Part of a small language model's weights.
Size: 11 layers, width 256, 8 heads of 32 (2 for keys and values), MLP 384 SwiGLU, vocabulary 1024, 5.58M parameters.
Architecture: RMSNorm before each block, rotary positions, no biases in attention or MLP, untied embeddings, capped logits.
MLP neurons of a small language model. Each row is named by its layer, matrix (gate and up: input weights) and neuron, and shows model dimensions 0-255. Each number is 128 + 24 x the weight over its row's rms, rounded and kept within 0 to 255. Numbers have three digits each. A neuron's up and down rows have the sign that makes its largest values positive.
After each neuron's rows, "fires after" lists the tokens most often just before its 100 highest values on Wikipedia text that the model never trained on.

L8.gate105:147129112118111156146116162114153134179119151157125148117121133127136147167112145159143130135133090147153127131140146151133148139127143117150126139109152119171162166135118098085110164132117123131091125133178094155128160120115178147142137114126137073098140133166128130141170157123121131131142133160084105114090154101148195083165115112125145108103095142174141125150131175131152164109139114132131140144112124118094137126146112110147156158166092151139104133140163126106123100151136171135150084171119155163109149151131107104097145097099154159116154135160153095160147126087132174173111128173107111137113121170147111147121094100120134142138134143162093140159097164121102138129141123153138100122120114128078137170112136117173147164141111109107160170111123185146100135126145085
L8.up105:135150119153112158116161113092086123122133127154131085172114140116135112125128102121119086122143153134157161129107140111151110175097145112083113153155114140156074093127136158095104133158115113116151097121089098130147125144116152125123118165107144113126150116145100122165139165117154096160136087124056145101147139121088115136106115092151116078140075163113123129135132125133074158077123170137135166145105137135091115146134158139088149121171134126141140116160117114065105152121129144165153087154149126131120132109137119145144104130167124148101139129096159153144117147117144098121119134127122128151155096147145127151113106130123156129119062117126119129110111086102111144184152148102100126154155172114136139099138163128089102096133124116150082153132160123123127139099082168
fires after: "i", "it", "p", "al", "n", " |"

L4.gate51:138090121116134113131074118106104148113125130139102142134136137132157079103098098133123170141144137151120104119156168116107135110185128126136149134099108130121162141103108153071069108132096178113135122099168101139133118140132111068156165145110139106138097128170113112122160127146135135145155125103167167117191122159129111112101112119106109095120137107108094115160143115156094149114095105171155123130154147129176104114106125125158134115111129129108136176105119152139112131090137130126091096114108133103110199172181126078096148129120139119118122117139151102116103152160093154165151125111129102156099166123150111111138098123102147142187126154126127104136163125117118117145123091116175143109146127109186138114158137144132150114090124120094122135106116161131111143123111095
L4.up51:147113150138128192135094151098104125157118143102140169136112133111152087124143120124143155109090147090113101121104130099113124114112157108105135108120137121127112149150152147132128130135095156109178100089121092143140100123129127084114150153096164143145127138082127119132157164074144184117139110138120123157115163128141110156123126094118121088049128145117113113100140122167141105132119123105148092108149152135161112131088125129138088162107107097106127163116148127122145087141135116141162113105138153126133091119163103133145107134100122129123149129153118149129154150154154074146123090118156128143105118191141111068118147143179156155150121159147078098137147165134137126150177132118099143153155188156128119095169127156130126139153145115112176105130152135116170115110153125
fires after: "u", " C", "ar", "c", "or", "ic"

L5.gate189:187100135131132130109138145150142150132094136153114095196124128145094099139102128158141122117122139107103122138131134103119087152135129088138120108130172143156096128121137127098145138138136166158130103124179069099150118140116083109200076127120100099127095135113152124135130158144111174187149127163105113135147120125161107124139158137162132115104121127115106132143141132111125133164126107155121161134110104141143122126111174110154109141112109115114097113140167155141125141146149188065090167090177114138096140122120146124125137106120094106131119137139106093107138136142145124119127152128139098105098144091130109104072109110103132122091127164129161180111078114132132144117172120143169153140129136147153105143129132127107100114128149086144123130080147104164110103070111131
L5.up189:121109119140150135122125134105129139175107125136065114136126107104159190113147132121185152146102128110154131123140116106127097104134151125117162141132123144143131097121076141105129168093093110133096113118123098082100146151098138105124127107161137152104113147146094118119115120168125136127164131136119210128176135098161177133110103116138140130160111141149154085118101139128126101114071113119132140155118129140163126149108133178138094115116091158145076090170170131129136153137107123147145154102132124152167146141123149089166128122168094163117145132121123115133148121108119158100137118146148084135101130106108119123144147102118143125129143101100170110122097139116130193129124113119148128101156123130119133140161129143158151062140087130139142153063127162127146146068115132
fires after: "r", " C", " L", "l", "am", "it"

L4.gate43:117056125098147094148130144139153164131157123139123125150121136098146158139121090122134113124115110159110098162142120125133133137152117119096179135064110106145103097151105095143141122164158134132151130127154125134113152080131126130143101148124125162102138159146185088131115119117111122129120113142084081122106129133126149143104104171156096132165114068104126155104106120131169056125131126117114140124114137129148148146128130134108101130096127117133194136083107152095158158087138098130130125101132121142136144138126142078119122132128183116110174162131130149109158123109134152136149166110118118123077178139158118140091105117141109095127088118148116119185124108126135144089134114126168147111119103122154157146163190095123132115107127169101127116099128135187107116154119120
L4.up43:118083153184133111106136146117139173124104133095122126106087138125170124126153099111144137099111099113117129116132139155150157111139125103085122116166108095155100160148109147121115128110125158115173142186132123138140149127104116132081090160135119127136130116118139125119111108068119142116128140119121061098096164114114070120170122114177143153152140173135155150095160110145129153093133119139132155111077144120141109134090147133118118140112126120176116155097096105133114135114176167104106100127109110116130092096142130124143121160092134142112158119182128138093157129136191119150105177122112173131140145123167114092111105118131117095133103089103137151119093125136127113124162141151150158169140128133154150125125172131119129136044133137140125159102135131135090143153125121
fires after: "is", "el", " ", "m", "i", "j"

L8.gate205:177087106129109125137155145141151135151181092141161127125088113099112123164141135121124133118061112109112162094118169128132119151158136133155175151111134140136137111127103120127121150143153152131112155094120152126115131154163184130121152113124156162148159122167117136123136102146136127170139109131116131105122140115092148123072191118122131119168094089144126139100157117082149147112141167135179127153084104137105139127123146132139167134139114130170139121116136158112135124151126143109107127103130136137134130123191132130135130130142136142102100122107112127114131092146106087128155124124155134112106181158133095171118136114179114116119122112142107144114134170106143144147126100119114132091113143109154131155108162109075064118104084130081139133170157116088097206141112157
L8.up205:113122099108079129105096119100124149152125107135126097153143127115155127114112128093164100109117166101111101114156154139148146154093113119100122086094136105127126121133169125115149134159155130082125090113092146161167082138132135115138109125129073168085116115166155141103135135160103135171143123097111103136105112129128119116110137143152164127148103100142114117086093108124118154154144134108157146103140111127113148111132141077143131121144119146133158155118072121121161102145151127109117104098100113124148102091140119104139118130104095142135130157158133151122156128155152137089090150158098128143181114142168122122177095126165167104132127116104099137109077156150100136109152083135128108114094140094118186181143155113154076166113123153108102151165135117107071138131150150
fires after: "i", " |", "em", "is", "h", "c"

L2.gate371:122094125089151146102082102154138096105126140108126191108119140126115102141156128135072173138119119153166126132158164148127137147137121113134112161141142131129141130114114104080118097136108090102144173132146094152107137114142088096134118151108141115155156150165124085140148133190152158089137121181143125127126120131102144129135148130145124127169107100125136142131104143183156172118097134090143134153111138123125093161166140101148120114126155093168159119141150139140101169147098068163136128149092119122172143109128129130145156076140140161151158141174129129136100143104117105137117111120146122107106098132164113106128131115175160118154131173113158080088141125150114092143087088110125142128131094101134147137140146121145109141151085111119162097152105131121078102106111141
L2.up371:098122057084115153117130151135108085189149140129155137107134144114115144122168105131136141085165134119145132129150158157102146170125115090134143150133139140162105111098135141139130119135159177154139159176129124135129134174135151135130094105130154173132150149140092123102105146194143110129117114126109137132161143138153165129162150145137116142153126121112113125157138110151147113115118133100143095119176100136135110107134123146093152118122163090130190141085117159175134165122123087138154146147134169116131186149153154157187135093130120143138144128141111161135128127099115102104124094116122106149147120129136107142128137128117132128146104127107116103106101171135110162160137098138096176159112130120149125130114137156168119128122060105170139144131142104135093165112100195
fires after: "\n", "o", " Al", "l", "u"

L5.gate256:119152101131134097089130137149123151107106149134158105121142118112114141143069114152118157116114146169111133164128112128163081124151161128157126154173111112143111078138098106128124123116137129175120163138133088107160156122153164168114105114116083085136121138117104164162105121107143113087142143103146141073126140171092109064146125088122147143138132123089155153097114129146149138074133142128175078082161165112144112139125146129116125127137134103150094160087151092089115150141147138109135158154156161122137179202115134123131110123121122124129149160091134141109119119100164109105119145128139128139148120118151122160120125126123152117093174150122121127131144110161094092155121108152169105143170103158108147139097126101110143170125085124132131157136121151146139147162127114
L5.up256:141155143156103129139098088122151121113105142152113107121133101131128115119144102128144145095172135126114152125131161161132100133131121135157123112139147094071111133161045134097102133145122159135113102121176112138142154124126107121103127126128158163162111157143112160107135151137117115120131125137126179108083162170140103158139137111109124138168115146178079151103114085139120114105143148165123150136163143098109135134157170124124114047116121178107134138126173115127105144170132141144126136122113186122145127119115136131146088122127119114148155100126137169104141110122128148078113100120117136144111142155162140156109122119140100114093099107122094114153105139134115148073144133091134073157099130096106126106140127152117125140159127110126113173156110128113193181149070141
fires after: " on", "b", "n", "p", "k", "o"

L2.gate203:130141149134128109120095070119122117111139118097164122137086166156155120131132139111158088138130168160170118114144115156100154105120138149093132131112132134104149125157091135112170184118045141105143110169138109146087161131106132127145082149159104096111123084109137097081198092121104094116118133165134148127152130108111135139123159115121113145141119118115153137149109143107123109110132158120159134145133114170088100153183156109147134135089117103111163147126139144132092144119107155142114123123122088123150091161107132093159109137146130072153139158096117139167145163110156139140135115072163163100101130131097124131102131111134150117121107128159110130143137143126173140110139092130111173054142122142132189131142140128117116145126132139126136091125137153133138108138103143
L2.up203:121090103121106133109114133114170132128118106141133114154142158109137133138149142147142130120131161192187116124079086161145132127153144119104126094133141160131134128123086127116190151070103138137103085111113128146115145115128132144140136155086106137115126093127117060087132142085134097126102170118150104147133154141113135172161139104136135134116115102080106099151142149106165099118168134092145109168148128158126148118132120155132187134131142141129153142085136155150102172117156120140122159126128146182154110128149167112154138107133130151142127122146116128144099157117186119159138098116141155111132130116124128145134114144119079102112061117141125134090090142135173160115101116173096100074151109103127163132137133142080116159120095112128155124093148115151137115126127146
fires after: "\n", "v", "o", "ear", "w"

L2.gate6:133128140126100131131086107103088121179140118159173150113134154131128121145116090094112134113153166121143097128100111117128203109123109140183102160142136139134088094173113115083137122132061126103142134171156117143126123087130139132121131122126134108136126151181125071121086087130153138126141138132152113091131136128093146129116149093129151145173134103099112140114135120136121135153117132116134135111162143122148115147114151114111118113163173114120120085172164165119129098105130118119094092131148118138175180130161115184108099067132128149133097132156149175144084115117088127124102129116139141116135160149128131155114140138106103147108164126145116099131150103151135125146098124126150132102129117115098139094170143125109180112135118114113185122127147070112087167128114123
L2.up6:122106131101099127125142126156160125098107148099128137193100144153148199153137100133098103122145121146087120140093114091134106140142122141120126110148122155139108131132170117148130101160118111131095131121159153182122114163098091145196114144124104144145134143142119137148077161141120185110143094105148163158131148097153137195132128134124161123121124088123130115127152155149123118098163095113118084115148091148117141135150120123112165166111147129145143120113180127124143083127127077098133126125155183144104112157117086125137148140133081107117161122123126137161143065118093138105129115130108113140148140158120130177133162168092101132117106132087159115114139151119144126182120105133142135154134120142119142105093147126106140102163115080145129152089103115137138108125140165
fires after: " Mar", "ov", "o", "u", "t"

L5.gate176:099134092105140068068130107088102111140193158102123150161119159095117153143135112111079080107156128132165139145131128104131172182108120175104168112140158132139135149136113106121110150094145151119114101137060146136159103104126137132124144176094156152087148122115090150111148102095151113153112106118111083110118151138076102156097114115150115136116144106125125139090133154129140121160128091145102133139135076136128155131126127118158162123112083166109157113137131129124113172155155110132125128081140149099118139135142077101126124093128128145118116126126147113095129121136072130119142146087142115128135137130115109109124146108150121098080105163165113116154128131129144092116167148134167127129155125086134161149095128125132123116148131122069163112135101134122103134168139128
L5.up176:103147177128135123125122164146098085144104128132123125134161090131142106080108102157069135077138089135136107131126156142150100132147155144133114100139112097094093161130115135127142159110128111136180107148137113100101100149154119108136133155176132130112109107121107124151119152138082105127138124119127078087128146143136107138111130111140117071133160114113130156093117101137137152170095082081159119107117129121142141143136137146161133137100085122093178115093122163137143141079129128098109146144117178122078099100126098122128096128132147104119167116148118136115056194136118183126149104105160129137101126129118150160148147168126090109142106129144109112098055113116120141130127119130130134123063105098151119106128112115116127155136120118153148101119117159114131096133138133
fires after: "ar", "l", " ", "ag", "i", "\n"

L2.gate147:142104110128110126143127153124121093107087109153106131139135124136144104096118123125154108103167153128124100137102108146095163148139110137134119156153134139124131105151120161131127084084111104143127103131130076093094102146077125128125130112156140123106141125151154116112132149075135122158161128133156137142114111138095151092123134161124139102120058144079141099118130136113132156136113137145129122175163123207122099165126136147156122154140124156108170193125152127110149160120125141118126090123100159102140145142107124096145139114158110083185175192123154082102104120129171135147096170123129121158121140121092120121147137141125180149121097138126118116118154118098116146161128085183148106098132114143149168096151164173127117102091118120110113142105111180126148130118132118
L2.up147:136087120138089104119104140125095120112099121118167106105139122122166151058123147120200129104071143129188142124138123107122094123071131132151154111126149108115139168150144114139147123118096105111117128111124107160137100117138156126155102127117163133110138089134126096077098143116116100092163119101113071101118139131127179143096131131137147112162099137140121107137163120129128145122110108121125127114091093135146142136077117133120090181139130114095110099111127130102159063096128119144101121124101124105134088144147104110127150114114148108100136098136146137155123147086134155127153127133128137125168154157118114168161108126144166127147097096107139135121092127149148143172148111143109131070155119162124116120104147128141110097125170094097132116198175154118142104129104146
fires after: " c", " C", "r", "ul", "or", "9"

L4.gate136:110093089126120146087161133133131118174145189108154102128137139131103144136090142152121150146159140114068145167142160135124135141160129140111106093142148112150143145128086111122141129099117143139161148144158122169112112105116177153141096123055110129121090167133102166088097145144101142135119147074144143126126113113117118135105131148184118103174082105118108136136151144109192157111178128110142082149098158194112148141144144110119132105158153109099086123108147166091085170130129149088133141125131084167128102141129087106112118147137165150157151118101120108111091103109090131135146126111134112149125137118154121156142130122122137127121137135082118161127143098138108141128142178170132148133142131152106129118125143138127121085119125141128134130137104173113141157104149114
L4.up136:092171131168125127118098149128178146137113131125148074124117129091109172125088131101153126082131121150122134101096112183166142098074135114130128175136151158116128093128084100172100111136136172123148109128169136137113177111141155167123097114115123137087102118134127105146124136123124175092127132107119138128103105113101133086109116098122091081113115134123107116132135119148124156151131144134124132140128126128148107140127145133130139134096097125123139108098137121166164120134141155180129110127169124121111146094156160175110059143099168130157100131116160100139125175125160143129067151114155152144121111170107115132182093075129138136108106139136152117139079141156122139145130144125112132118166081159108103146120144170147094114133127116126152108158179147127096141126135145
fires after: " on", "n", " E", " f"